Part of a small language model's weights.
Size: 24 layers, width 160, MLP 448 ReGLU, vocabulary 772, 7.37M parameters.
Architecture: LayerNorm before each block, learned positions.
Training: a variant of Adam for these matrices, 6095 steps.
MLP neurons of a small language model. Each row is named by its layer, matrix (gate and up: input weights) and neuron, and shows model dimensions 0-159. Each number is 128 + 24 x the weight over its row's rms, rounded and kept within 0 to 255. Numbers have three digits each. A neuron's up and down rows have the sign that makes its largest values positive.
After each neuron's rows, "fires in" lists the words (lower case) most often at its 100 highest values on Wikipedia text that the model never trained on.

L14.gate158:129165122132141141126140102145134110142153154171103110145119159166134126160112136138129132146104065150171122156093087116092161156105181165106163119139157161119096133122115112098158136138128139137117065155072087118136150109135157098109154118137103106120131076103135118121150124080157107090155146159099124104168100121147147136139148128100081108131147101157157116116138149142114125161116077130113117174150144126143146104134127115138138102174121105105136127114122141131138121080113125
L14.up158:114165150149114146171125120104095135128167156133083093116093165156137119145120135161104152149126129155132165132125091136153112128132108160089120120099141166106156166103111127072126139128118148134120090140131105088128125096116156105115139143116132122119138133139133160147140078131137141110109140135069133127195111151165137103134145123129112067079136093128147117154128140163089122182126076075114145112141151094179106101133122131109142137146119131095141094131103123151119114141142133
fires in: "both", "basketball", "bars", "birmingham", "photophores", "parents"

L3.gate53:115141113103119145125099119108149110160109156145123149192112146112101143150112109129128089177160110154143174144104110130139101104096120204117149112129151146137100117131112071103109119114138148147161113112105155128138127084141160110113167094112119177127120119130128189145154098125128109132074125164111162082139109108135073113133119113100160152157134126129123144153130153141128085135109160111146131160186138155118146093131113111108131123145113119078127134147112110101112124137136113
L3.up53:128129122114156129150151136108133144125094145127145117106162090130126144138134119112189121141138150120143118139161159090139118135145094139153120142071126132115129097142120128147152136112150125123129096072099121157170133143137140177106138157131105138142110119116136131116149133128153117125175110122145146096099139152138113106097086139175145125150137155134123101164135170150119112139124103138163131168158109147126084099125029136132111120189107118113084116151089094122180173134123108
fires in: "in", "investment"

L13.gate408:123131173141151090149102113121148140134159138109093125174156122189164100090129133078137114129129081098111145152130116161149153127125119131111142125176133125112112128104133097115130091122147154113072133120139086115101158145175116161114182165113140154124186113087112124108112145155119159138143171145135125118147115091128121114131143100110103072157131100121141130144111151162136113149112109118156124125157137131143103109148155160093119063142112122138105091102104118137140153132154144
L13.up408:124120109137135106131109139106136162160167107105128152165098122146160134151156121117096100136149131155141090173151127155090076159119091145115144171118148132157094079186150135115090125101104154076132164145128127137133151111149109158087125140167125120157098104116133047139121135138137093150141129145107122128139093169098139158111124165117133133096141093129115099094137101094107123143122150136154141118148127134143107096135137134162146100144087147111113156114112173118149122136109144
fires in: "august", "december", "february", "april", "january", "june"

L3.gate135:111150154135130129158139141103114090109141174112121138164107117112158137141138086104109146163136127156156123165118129091147078119140090144108124121093142137162113157162097097080133129123124145164198100172133107158121171119140106099153130142102134138145127113105100161105179087091093087113122145134123176088116106113128101152139102095070131111134123138180156147134153132160133116118151135130174128148146139126146129148146137136098153100126136101112093127127105125133143119104158114
L3.up135:083129116096126124160153125135137148132134129122066105072123147109190123168111149126150180155159137108120134152131153133138102132115106117102143158172136087182099134097129122149145152123136089170153103117156099100105140139183106104178144134147141133112155127126166119134165091126107110124137101119140122119151101128142122173062122139158134090112093126160140141111088141168153132126114138124153119140099114115113147130148143119093157100140147107114090135121139139094132105096136130
fires in: "this", "third", "thompson", "three", "through", "than"

L3.gate317:074109144154176164069075107120127070133110140105169146164120085143099128108116104146124109152148148112129128168071133131145096130122120154134120169130132154094100131121098120097112144155105162118146107143093171149143144108108144122119124120115123119163121143159116131162113094109140118118111120104134150100117134133125049141159152129101166149100146092162172132139138149128112118153120104098119152114161110125113127128123128151086167127146136160134111144125099126143130086098138101
L3.up317:090144097118122093132135129162128112177175128092118155124141116178111120089112115110144148182107164100111136110075154104121143150117145143128167135123096179115126119129128123118107097136143166104074145161131165112117130152129146148121116162150099117156152096144157149135157081110128106124134102124146136097125191097157176094120160150134142133101115119151155092136130113151125126136097129154115139095131126099124118126097132147156105130140145159087085133126139162142134159150162085
fires in: "it", "she"

L3.gate315:084159111108149148124125107129109155166121163143115109178150140133117145159142137130107113145147141132127137154097100119156103167142118161135161134160121118180114125110179102090135152136115131132088136153111180112094147103093123070104158087079102164135146151165131153111119106091136123136116102151096144099121189106115115101172148113118103118139129125115156128161122111147151084130100120112130123139126136122105140108119145172118115102128115155188123156175102136118115104150148114
L3.up315:086156134113103130149139141152105150154135166137152131159126129139087134089107172137162121109105146082119114114083140120155121134132135129130149100161147120134151133118165133142107100133137158108114131168131175153090108112094154098135156081090114159145170115160086138086138140129098115076123156142152117101118151127134151076118185148161129159172162143132135126114125124126099129119135114095080133114152131096091152150159129119151099100162108135144115119137089099108096134155151132
fires in: "it", "italy", "its"

L14.gate338:111111130138124136131114105076108133152172140120126126215158117170149131135091101106138141120126105157154115107097129109108152121088143134138112127117136150149127127146107118156101163116095136126095144075169119127110158052097133126103135138129125143153165117140098125120117132123102090123126164124118154143131113126130087117151178186156099113152115100110129144179111099145108102157141105135148148119158143132139068131109145169135132123134100142120109107126123140148146151077168117
L14.up338:104131177131133118124099143116111082154142125168083161135156107168143148141101163122086147138134147164090125134161148141122159141150084103130079100082123137146128122084094130150110099152118138138107174110116106122116126134133122141132136130152120134167116157092157165139151140132158132100090161083141129135121144148173124061104120141102151119126122134105141125124117151117097134141130124112118110118170160132134160111085101114099132150151161150109056164163165137111130117141133108
fires in: "while", "out", "before", "outside", "several", "once"

L4.gate1:097178113123174119127111091159135124114114173102090123154142134108057145143147131156121096168118098123145135147099096130127121129130145145106153100147145104111139144157084096120142143125129100179098118121113095176123154081123153084108138111109093158158112126128099163117148143087110113088139116164133134109175122140171106108134143090126138158123123114141115138173112087143128102198094095109143139129152107136130155122115149119110146102165138116120139144115124136127094119135109140
L4.up1:108113142109142120180174156163093146154062123139122083117120133117118186126121131157107138154090125143138185102118139124107127130103123195154150109115122104113149106109155105122109126111142131173097155130120124104115102137099121122125162132141143161147088143120152144097121145079111172131127115157125108163145143070112112090176157139151105147148136142109112141149109170120140142127102127157107141148126164134080157093110177134110094162133147119126128118099149119135128125118128107
fires in: "public", "became", "because", "was"

L7.gate372:151132146126137180132101124134125101119075155078174139137125125158130113138187111152105110146139093167157117138111119082122143141131092148119112106131156114123124135145127105139139134113113117118083077095110134123093089155155124111163150085119100136123115172187124148121087119123107120120165150116134149093110108118139146105146164112101102124114108152176121153101134161162123127115120122118139109115120140183193130121136122120079133113162147177100121128129071107139111132139133127
L7.up372:133101121123112170155126139146104103108066148102130119107114135140117078106156106150112099139138128194151155128113146095145101130105085147097121111107115146124142181162129127138136123127128127105101132091106120122109100137145100119147148089151066122137099160156142129088086123125131123100167155122164115114138130112158134108128169092151103081122113158158124154112138145157110189090134125133153101118132172164164152121123128107136144128112133164074105152132134109154129157143125100
fires in: "al", "along", "album", "already", "although"

L14.gate71:142161101129116132114115136156123167095126151122175133111112145147105147099146141127101118114136126120092158096102123139148166117127150142133139112118154106134127132111131129138088098124123141150181087104108087146123127078184159115157131158107131110160118110165137144096111091082101099123180142104100147102129131135160130147129102129132141135122195175159144160078153133116101085143149104114117146134138147098123167135124120147100169108147119115159119133134139079190145140166130133
L14.up71:092136150150134117114134151088115106124190133101149107132142175165139120136090152133098104154138151090136130115125130114085128081127093142129131127140098167130098116128118140106097109134150136118123175140137163139112103120137111121098149128124113128118126142177158145110137112128124141145146124096110133120150178123110139106125166157094106189089144150165163154136090071124127130138134137144143119076157148116135133135107139165113102121163131065187103148177094111142135135124142089
fires in: "and"

L3.gate416:137144118150143129090119154107124145156106174112105158103131162142084111118131103133121115184129151135122134152115121124137130167134113152094157141149119134117134125053135084107127151144136142159099126141100125150120138068122143093118146124123096180168127117155107100130111138104108120091100147121094182119116157171119097133139108160124152131135167109097151138157198127138150081152100114111158108128146145128174097100143141158125156136122107109155154124139104092145141145121092115
L3.up416:174099119148141155138126125116136117166067145097120141113154141155099091096118100098122144149151093128163138156145166096110149155119111130111149119107101123076126118080108104154127152159110111120126135131134138109151135114172156138147148138128110130152112149141114131116124159105139163113084178082138136137116159169099120151117138162107128128125139117112132154148139141158172153105101100123148082126138147150139111085113165177134132110105123099092175119155155068133155102158096119
fires in: "used", "all", "using", "use", "allowed", "usually"

L3.gate19:093173104147108110124149113099090150108099155129104132150113158123117098171148149185131165130147054100140150168139127128139117150124132124113123149153163099145153139099139096119130122071158146133163096121122087111161165114133165102123101114094104161118121133144118170116105140128116130134078142146117170138134154148134137089108095131087121132159180091148127165139135109133111101176096108156139122142115123139110107149108085123124120132103127136135133098121122089131167109132104112
L3.up19:102112097142145145178131120103086132124163128143103115147158151112144081167114143157128190093162106102127122100139115102107107158111102145104116154130115126148149129094088112164128147112155140145149106132135121071150147086145134106089120127150093139149148113137165144099135129172106110107100133121134169109117166101150108105152135139131120118132137133158129143144175148110154074167111099162152181134148095125126118156102126122143096163092148135098099160111118112119137177114121130
fires in: "be", "before", "being", "began", "beat"

L3.gate176:118147152143161140119151111092126122109112144161110172171155149160147123111153089115134106130178118105151150147091114143167107098151144136121155143152146143135160157127076067132118122126121123125083113138126106125130127131135120093165115122091136171093120116114137152159130125127100117101164105122102175066157128109095135091147140128098135099096140106146121161123139129148126162133123106161153108135100148174158117092126139110162134058120067124107149127149131134104149120148125125
L3.up176:136150121096142151156113205122140127146129118152126128117169100084114122136134109129161109115149122103126119111140114140130143099132127134092105126113145140114117117108126102104052120113124126136130126114147136084182111117159097144139183128150160171081098160107165167143155125165148114075140147101097128144143135151106131112106142169142105114119154150131114101093140132146124132114134111097105161119142119109212149092140136113141132113129156166103130147117159134113176154114136100
fires in: "december", "january", "february", "19"

L4.gate344:074176147156138123078103132126127126120074207131157164141123143147104142134147129134157111160136129101131086155098090117120078153140162135115127106159157131119144150117167093126166114144097130139092075126122120181103130108140126109114104108100124127129129134141111133122138144108138156090165156123126151076131161152125125142118127127123126163114147147186140130155173121140102105152128125083124122145123135165159119148138113104122153085090104128148096093110106122123145112141109135
L4.up344:102103145116119112086151142123134130147109107118125132119173150117148161122141162117131132119175144110148102107156105142126160144115158086139165156108152136155145123122183136123128139143155086155117121163086146128191138153124134153139148078130124131098079117101165095078125155139123108121111110125113076114119138170110138167118162115146107170113148107109127131128100129136167177091092155115116156115128122134133109080114133137132088154148102146139174139110088153144148096098128146
fires in: "first", "position", "competition", "active", "native"

L5.gate190:088158115126188123125091105168116108118157121143108130164140136152152119155143110140135105156112128165153121148088123108134133148102150104146149124145139155143121147146116117078133114101095137131116135156145149128077145070117144098124107139112111142125156077116084129146130144119117114124079120085080154106125144118107107133152135111131113148093107088125117144176184136153149108150072124111149121165090105167138175134090152129127117120112144146091129128092110144128126179101127104
L5.up190:100162139154182133158168096136115079130141115138107081112161103132129127118102149135140101102144111134177089134109127149111130126142121138170109089125141148151159110165133162086133142132127135120171119138150096144137132109085103120084134151130102116103147109151108113170105153117121120162076132107067124129105161126142154090166143140113112094084120108148139164096150088148172130111132108157094122175118107121139136146099156115149126177112121134123123129126090127111140100130114104
fires in: "had", "has", "have"

L15.gate238:083154103149118127138098150123111111085103111131121140148098139154130092153110131132115137142143111136129093118110080126131091107140123150107169120185105117111114117115132120125102100108088134106141149160122147130102147127176115126123149136114174121125156073142134121167100110101125119119179150104132142090100147123159110134162113142103151160127132131149186146119141130146147138144194138108166094127201146134122131113096140132152152102104173097160144169126144098149087135152139108
L15.up238:123149126144134130127118137156109122111078107152103134148116122096112147094143100115118120148152133175149142107090131139100118123135124144109133100139115129102121153131080121130063117134105142135135138090136098114167175092189169109120133144139126140101090149160133162083141115147135133075134137116090139135154198172150123153158088115087121135106131133135138122147147147111091142145135100146120146119138127086136179122111111126121169155165115120144108178129140116162117190147135140
fires in: "and", "which", "that", "cross", "across", "mississippi"

L13.gate68:127168134128126153102114153100128142121093176072114103138186132125161129124116164106147141177131159129140119098102151098106116140105138079098110138151116141115158132139111101112104158136128090161159143136101115114123123103145144114175142125127088149140152126159129130100100144140093120094097131078100167137122156156153106104123157113126160137131100145144114107158149105172121105183107143083183101098148142133175152114122141133104172138108116151140126136098116117122101135138103158
L13.up68:125152158124126110132139146147102163138131113055121128098131092178083151113131140136127105164125150111149148151108140190111175146119147110113146136133119143097122125089120112118102116119105124151107081140101118146135122107144107101141149142121099140102163135102155124105126149125092161065161118073107139108122146164129114114118120149131137119107153117161151119129175149153132135145142098105139163133172105154157163061141135158115160111135110132113096154154113143137116161091089110
fires in: "all", "second", "not", "allowed", "control"

L3.gate206:086140120132136100122151091117130093149119172139104150172140128112162120105106137092136140155157142090154091126095150138125129132103113162104125105140124156160148132117138090096098123125112142126087133124120112149138149131130124095104128119164095161138119114147133178126117109091147131111104139140126109076122181071155087128168153149110175115156135081127118145134149142142116119158099081119124136139156182141094087109137149131099129121129166146141124123121107089184146131115141075
L3.up206:107114139117163093116110108146087150128177090124133168121116149172150115114144098149150106151127125178133104113068141141139129106168120145142126116125137145146098129147124150160122115155127160097087148138162159157123109073095126117131099173112098073173163120180099115126150115117142103117136136143135148162105140115140137134159136167147146142124084148163119105135161187139116094135158139162103119089126107106134099116138132145079106108160114125114131137126107131104127113121154161
fires in: "it", "he", "later"

L3.gate281:107102093137127139068117143104107099148142150100130129176145170159133148109137123116101130155113130127134110096129093120105128127136108164148120142141138137134112145136150049111150143152141148147098131137118166146119102093140145091094159116114088098179130130170169151167128166120112174128121122126152136103134172112131085097143156118103143118124125125128143109129147099112127071159106162156153129095119118135147139078110159103139154145125154145155164146146121088146146130188126113
L3.up281:119134127138141133130137156168111127138148087115124118109094095167109076092107121130150140154147174154120114137114155124131106127083122103079116112157099133132128116110095136157124121140113116105146161172159121154136184134136117115140091116122089159124148114127143120114152074138147089139101105128140107133130136140126112153141147163119161102134147061137145137108123151158162126081134119099142187126081148142140152134103122148131123130189112161119090184138105163102120096111156138
fires in: "it"

L13.gate63:129131145166145153147085102112113166142153157089181115160134114156131112162101091163113122139142084132160177105095105096136140135151096151123189119172176141125124140157123106115130156134135117114119098154142116123104133118124105145124121129120110108123143110112145158165125176141111107129098135167119126126154118125084104090144170118122117120136158124142113151149131110126101103143124126091118109109160148149122078098088149161132132124183131104163121122118081160102162121143137071
L13.up63:125129131164121140120117097128073142105124151100116058112117132133139141132150101175120146090145139177164156082120111134146151154129087106117162122128137137111161095137118124147131122140142129064130099143119140076137140132105101125146108174097101076109123141141168155139118162159113154146099121141089123126105148154116123128136133170130124139122171124116105131140110142171062115104146119116118158114095114101125097128120151145138142153136138087129161163144088095096142160138120093
fires in: "government", "then", "them", "announced", "governor"

L3.gate384:109160162084138132094105069141125139143154189136102205131162144134131120096137138112134107138085153143135141159096123146144119131131166143108122140142165115164077161114122130100129110130103132127086140139105122095079165079110113117162112155106135134095148164136116179119089132143129086140098134127088142116142169110109123143163134118119134126083149123139140109150139100125119105143138142139145081116176127148101120164115143126096146116149104129106108150139127153130140145151109090
L3.up384:142150125089135139142139098118149144121169096104105167106145094136140113113159128131162098136103144118114105127131149136134151124122114096099108167133170103134111154158166120110106102144134100128096168085089124116129210127121123119130140147133151126103124152160087152119135147174124091134159115081113110163151163136075134129092150130137135127114121134156106140159126073110138123125080121140139072118126146143154171140115124107111140075165073119142115153129116163145126128154145117
fires in: "season", "election", "collection", "construction", "production", "action"

L16.gate362:132129117138178131175090092107117137171122142095131133178128103168147122159117081148119131142111095151133165115095103099152131181122104101101118108179122115142137121123094117168121124135123109102107143108093105136131128110116113091111099103105121153109162141148143204117124152124116157105127162119112175073104160113124115148134126124146118121170140162111155121154106156149123117115168119115147132109130114158099089115117137147159168136101145105155162114096117128127167122124108090
L16.up362:169130154121138130118079120114124123060158159135129152140105146107100130182148141133132129108109104107121166104155116105097167160134144179089132115126160158095108128127189131101094116148136131156130131160114123082123153142133173153116105143124169099095121110099158136133166174117138105140120133100074103128167129191129138145118140128134115135112142154135198108113093142115089080151135115134118088136091136112143142129107125151116124134144145115107119136108118126106115131119114101
fires in: "then", "known", "them", "smaller", "small", "smith"

L5.gate290:055167106132165114111138125107126147092108143151098134146171132122130129149130122137124131153127137181121117156093053090135127120109097137109126146157126112161108141160114067089155126110101099135133102116109099181109135088131125098111146125091139135143123111148117147145124131093062145117150159145117139074128138136168111120120152106122141115112140146153106126140148099151105143162113107120124114153163185122174159118114102123138138125134114136136134090158078119123142093111126122
L5.up290:088147127133157112125154130099151136140086143150118157125159149133124161152122117177126147128122159215111154143134095112114120134120111157168098138135119091115125156136137118094139122136109136125127160108106100118087125111139103128091154149134122129136088140172165099149098133133097153144151146118086150125149157168142102117088160114125169118112112117163115115154128135128047121160143113156127122136151181134136124139079113124123149120099129155124137108136105088126115121132063088
fires in: "of", "in", "ft", "and"

L3.gate402:105163121156141193144109116109146091175109151097140154099160151166137144100115111131103153150100139118126155154151105126162149113091120124095099131119101135155139099081114107081128132150085155111113131153118120132107140116124122131129109123122107140184101087135172131148143117118113152116127142092089144097104162162123097119166169153133138098124092108127140116147179134150144127174123134121139143103144099181172151103108120120105106152131150176114106157111105156129152102115138137
L3.up402:107131120143158137120137101121096121164065132133168135126077107154108172091155108104125105096110162134114134176147116143154153120108142119087129139126098145169139105086142102113149132154105139120112119159108139134141146092137122115158116112128150130165084126152148125154134145115118104124121121109083148131119159206153097177176163134102147146124119144114116128141182131136124091174130127121175122085118171111157132128100112143107131122168134130148129164119136169134117106098119133
fires in: "one", "this", "it", "all"

L3.gate202:077144118117151093106120136109150138149112168137109147152145130099140079178121124110138133179157124128144145170149145147131119129117143142075137140147130157121130131099107078135102134117141137103126118081119104128117131133171138119146113114139105152112097057118146169142149155125123077123167159146109170073132125115141136108104131180129176115121141135092084095114169112135143106139121114126156135118138139122156139097164111113135127095134091104109053118137099130140136113155117142
L3.up202:121159100156116092180171143132147108149119113144092124130124115142136157118137117143125090159139145130131126123110143154097112113201143171127153140103133163159055119116164121081132138146113137133090142158077144128144139062122144169096145113157134121140074109116129113134105151095135092101108144149070110112120121100139087105131163099105130116102133148159147100122107136143122144145125122129149148136164106126126143139108127116115113113154135160072138127177104140121156134109142116
fires in: "september", "november", "member", "in", "december", "february"

L5.gate397:116112085137165138141136094164107114130103191157103149134106172128132162115141115180108146163087090138137147132100104123101158132124128151135151105142127159110115128113086102103127150105133121137110169150158122099147140084149142093098178133120132128166114138155095124080109116091108109131121136139120102139105169136154083106158120108109122134156147097121181139172156131113144106169102108143156110130138111142111153140098131118109120141140133181102139116152064104137135134129104108
L5.up397:118109076100158095155112102118100107185116153154099166105135149144134151146154142170125180141112094113121100120125112122110163126116142165144149119158120133119140117131083128159108141141105135143102131128160106103129135131120142117097171168131109143183113133125073123092133139107097145114131158155138125119140134123156116091173109156168131152156140103107145151126148142129181097138121134150147083113086092135123149115142170107126115120123168131091158110089125120111072163147120102
fires in: "be", "before", "because", "became", "being"

L12.gate159:096155164121122130120093136086091109135067126151127190231149099144174155134122112064172154138130140133141082132120129124124149165107110124104116123141130128116154150142124097156106186105127124137171128111137115143128145128156135124168108113134158114106175112168107129130122101164138100148129136094104119120126118156109137107129148102110166104124114100119136133145130116143110112143127144123159161130104129141128126129133122146110142118137096120155124120082113134119169123144149066
L12.up159:130153133106111143188117135118106137171131122136051108132155100136135139122106084168109134139132148163134110123113115126098143175128136144118092135081126128100166152121079125129111169153119163156138162137129123096147115139171152121140089098105163104120126128187116166138140117173131140110120120108109144140149136136154124120141130115140147090165139103149143105123100155110116121139082127146117194124104153122128141095136113137084155142106116121128131137157126091082146133162088083
fires in: "before", "several", "where", "transferred", "however", "received"

L3.gate112:143160105132158137095115115127153154173122146116115149108132171134102101121098130092145102179126181107143183142101140134151111145134127161170114094100120149108100135146131121115109123113150135104130130140103109104121139097145137127103127091146097116137121110169083128120126118134151169115092116170115169106140138094181121103093145141077144140160097104149148101155153146131081130133139149117138117158134158121073117112107123101119103111160088151084127147166131131078155128135139101
L3.up112:103106107129120078119115133080099144103095097177135113124106141127073155133164119106162115126138099111130119106121160113132125106138123127139125167136116190123098139157114098176143111112155116096131124130148143114108142136148145141116130139136126140166091111124111118085173136117144070128190125211151141134118163194144117151138121103134104151117138149132146151119128119158132085099116112157118132110144132167135137151140113109115103101125151117145107130144104145114063127124160149
fires in: "in", "university", "international", "investment", "institute"

L5.gate159:084127126150158089136155139162110141079123145116148184145132135120115122123152096122170117165153125127141095173114078137200127123118103119142146102167148146169109136121142089166128145115114132117127132077102127169099157086131137117159151121116092193134132067119119119086113099122085125141106158146095168105143140120121114132122101135122129122122156144118101139147131109130113130136106138123146104136144136163146147126157125111116142062103101127118121090144121111092122099153143117
L5.up159:125114107084112150099116132120145136139132142124096133138115135132109070130127157144104134134112122192115191095155150118105112126080131126084151146093090121118127142138080150121105151150160160121130119159145135136123097131133117103117127114128145132155132160131129124152179157122102097112146165118131153146101086148140140152134139123177136082164087111109142123130105131151092133147130121080124082077137123104116162076153153112124126169132159142083156089127129119076114146121110135
fires in: "in"

L14.gate384:106131102128149150140122117144138102107098131172179146171127136092125104125144152111115090138135079126087116144102103100172113128194119131147146121181134077146122144142132114102142095130108122114131128142134122195077140119170131159117146150133136166160106143129090117122130097071058140139175137114102136100098127108104117124160108113094155119133177160132097134088135135120125125115132135144120091144116167145160123138109115112119149123138132123149157120145134123175149115140133143
L14.up384:133112083164182085184110142167171107129095155104143130125152137117096158092110134137102190144116085157149163120134118083142155122132125125144084114118115119105156107091146112115072123133097143119112120146136110105121099142184146131111153100132155121140149120164132131081145093124152116128131147136117137143127139134121153113171132082112133147133125170136140161122100123131127122128101123155113129092164113141119125113044094128127101130125133114125171127152123113137162140141139088
fires in: "and"

L12.gate415:085164077110132128149117131149145103092125136106115127126140141153118109134141114161106126201125135128101148105122084120137157144144124158097088112144118117116091142136127081105118143135135111137162084130134129140125151089180164112134102133090121167144184137129110150141098089144102100138133142097117128117087128140183118166128132096113130091137133113159174117140133159183123126148082121079159155185137115118115163161125092133108130112138121153170132125144126116138149120133127108
L12.up415:124093120127113129160149137117112153164099147128115114117101116126171131083110128115128151090117119097140153137154143112124116133098122128135104171116140177149110156136119128159073147169140119169137111108162085101158139142200146115132113155136153127111121122125118120184134077130132073134146095147129120101117112126102167125117141145140120108167104097144100108133065144164166126135093092129125155133136119110098161143171148129074144117178114139117111092124133115116129124132164103
fires in: "through", "than", "this", "three", "throughout"

L5.gate384:115166124121167131056109115147159096125104172158160133161119148117135175126159126122127104124130112089132091152131103114099121193147167115148150111143158125112115130139155112127164135140115122157071122126117116164112160109136128092118113142127120118114149093151077109109142135092131140084099130147100128096119117188103135163159087123104128146090157087143124121127153138132117103157117158103158111134136144103129131157142087148140146089138118096134125140081101117124167142127097123
L5.up384:162191104134114150125166146088131117168092149152159163138122141138084178111132150116096125155153148057133158128145101178100098138133099096119104115137113114133139155096157145120090113136149172115131129146143127144173168131102140142129098129172159119106104103144171127118141132133128119150154134094093137099129127112157134122153127156084098107155129091144151107107133115119115108134154119099125128104154152157154055149146112130127153095131115138136128130087123131100117097118117140
fires in: "which", "position", "also", "competition"

L5.gate13:140144146123143102128136096124123142122153148113114168160173171112169106103159109143158089134107111119146099148115101146129142118131116143093135141153160124166134150151108106130162125133109129118091144105117109157103167100123120101139100135127126149108119109117115168124097135125135099107160111111107115137130114130072165142136166144129130112091149141145103118146110117102089143156150109115196080152195158141145110144134134122121153039104118118137093131122126119125180082149109112
L5.up13:141168149101148120148136105153155122154180124149081127124146111112158114103133103144133084147101142118117126109114151165105132148154129149096110116139153150146107149160117139121128101125119152140106156118151133117137122123121107102142131167147137119050104157119102163141100163129156095071111117148092112117137136125069160130172151128127089138091145131134112112136141115120093117146163127120155102120181187121133072173136144125109157081099114138127106173125107115125148110122096110
fires in: "years", "season", "year", "january", "february", "election"

L21.gate344:150142160093093115146134154100098138163153143141110131185189174141147119134152143171093121131110128110101126138165159137080131144101138133106155152139144134140127138157140100119139142135121084131104171144137101140110154096155125129119158172106094133119154096111129106081115140150114101140136139168090123106137111134108135112111149140132108109107111132104141115136128109147142139107097145129122178105116120169165128175075134159107163124153137132160097117100107124117159177136059124
L21.up344:110138126091147134108100154099118128084179086094114147123122135087185134159138114125134075068158145132113128149165156118075100144187145144135127136122142120136080077131114167115137097104140111129123137147106090096111121132131107175123148116174130141184140132126130101150158128123171093115110141138121136144090112135131117107157136152132098149120155136118151146104092151158120127131123142167109122135098140089113102118119122162130120171164133125089111130118138160144144151105154122
fires in: "april", "august", "july", "january", "industry", "independent"

L14.gate114:102117114094128144119109130077116113111089133056151154162130119156136129132209139105161139144121119137144132166134144130097146146104137110152113138164121136119116154156151100085137145123152138128113106119157096102082136141119165143153137160123093167160137085134119109117085158115124099128100130103135164114144125103110119122136123121125087126143126111124148133145131074139127111135133184152147095108133153136161088155143132106141166097132136173152091073110107126169152129150106110
L14.up114:118135155077105104135122176114143184098125080106135157124117107135167127126141136090146170106158125125108106146127149123150130132121137100154118137161111144139066129153132137144151112139126165124109091125117108147126166144080160162152089182133067131137104081129105115091136125103090160144138141171136161114126135093143154116160121158130102098123134125117136120090118112142129153140132145141070139156112165112148111144095104138127116122094168124149128123103098173169134123130109120
fires in: "august", "february", "january"

L17.gate260:123122103117142163116116134124111116105116164115182185152139157174151156136127132153131093157104111153163134164125092149106163162132096117091122099133153129132147109130103105106097136083115135177099150091108074128100116124144129078126148110140116162160183113103142135128108145173134148101123165111156107112118097120150094128097109142108115113122118128162123137155136161166114148107139116149120147131101095162128113146158116134097132079157108168129112122129082109151102118112164126
L17.up260:137130121134176159135160138104112110134132152146100150135114145211143192115138150129142118137104109117121117137163154173099125186095131123139119121098128146132121095125112125102130132112111152171090178097062103158124092134097132112116130114111128166144140132128130110112108152140153112097141153134146122135076143119174073130131125089100149109134093136120121171143103153123110136120093109123159091123114121111168153110081112132136139122110170182124134144132122105136117138103148120
fires in: "along", "built", "although", "al", "already", "album"

L21.gate242:080124091115139127094141132156120078094127101088142084162165138113130117166149118129167168121159104133153104147107138106116160121101132128143087114165155122118166132181071124121158131094160135141122110125134092160093118127100147110128161147092162150151157144169097121161079112123101148152152112144117112138098139160134109106119117110128141104118154102167164143117129118160136072113132094126095115143128131107100148134095164109138130147160104150126147142086105142106119114133117118
L21.up242:099169143177152124136135097118123103118117149134125109108128111171119169092130122177095189117122119102164097093133144134105117117109129135123107171118111093109129118155152134123164121132102142176114127175115078107108142148096105132137162132123173094111142202145117098133125112114129165174111094119107106139088100130148113111138168087108129136137075167127141124149163099105141118151142124099141124123093136086113133148139132140089124121098135125092131143133099116126148098135150154
fires in: "is", "are", "has", "had", "have"

L4.gate350:108138144087178141132134114126119121179136110144131160157142109188148122122126129181131073152144093121112086147113124084153094144104129158105137105135102153137117127109128139191123099128143161123114086124109128158098150087116127143164135079125086155140111126121081128096137135117157132121153119150140142133160121165131119132114114156137161126167124124131094130132106165178115111142122142120157089119162156146083141087118103122142087103116156149125091133140123108122127110150183116
L4.up350:111109099131129068083157130151138113105106114137095131145113154137132097116124127119132092166100115120141133123121183123095144087130127166140069148077121178076108129125113121128132106121169130112125142111106091113129124119130126146107129101089132159138101115143149171127132147146154123152155116166173166108150117139151140108124101130113170134076085164132129066164116162144118139126113135122155127115155117130108163125142098102159146098152127141098122104175088119097147145125155121
fires in: "in"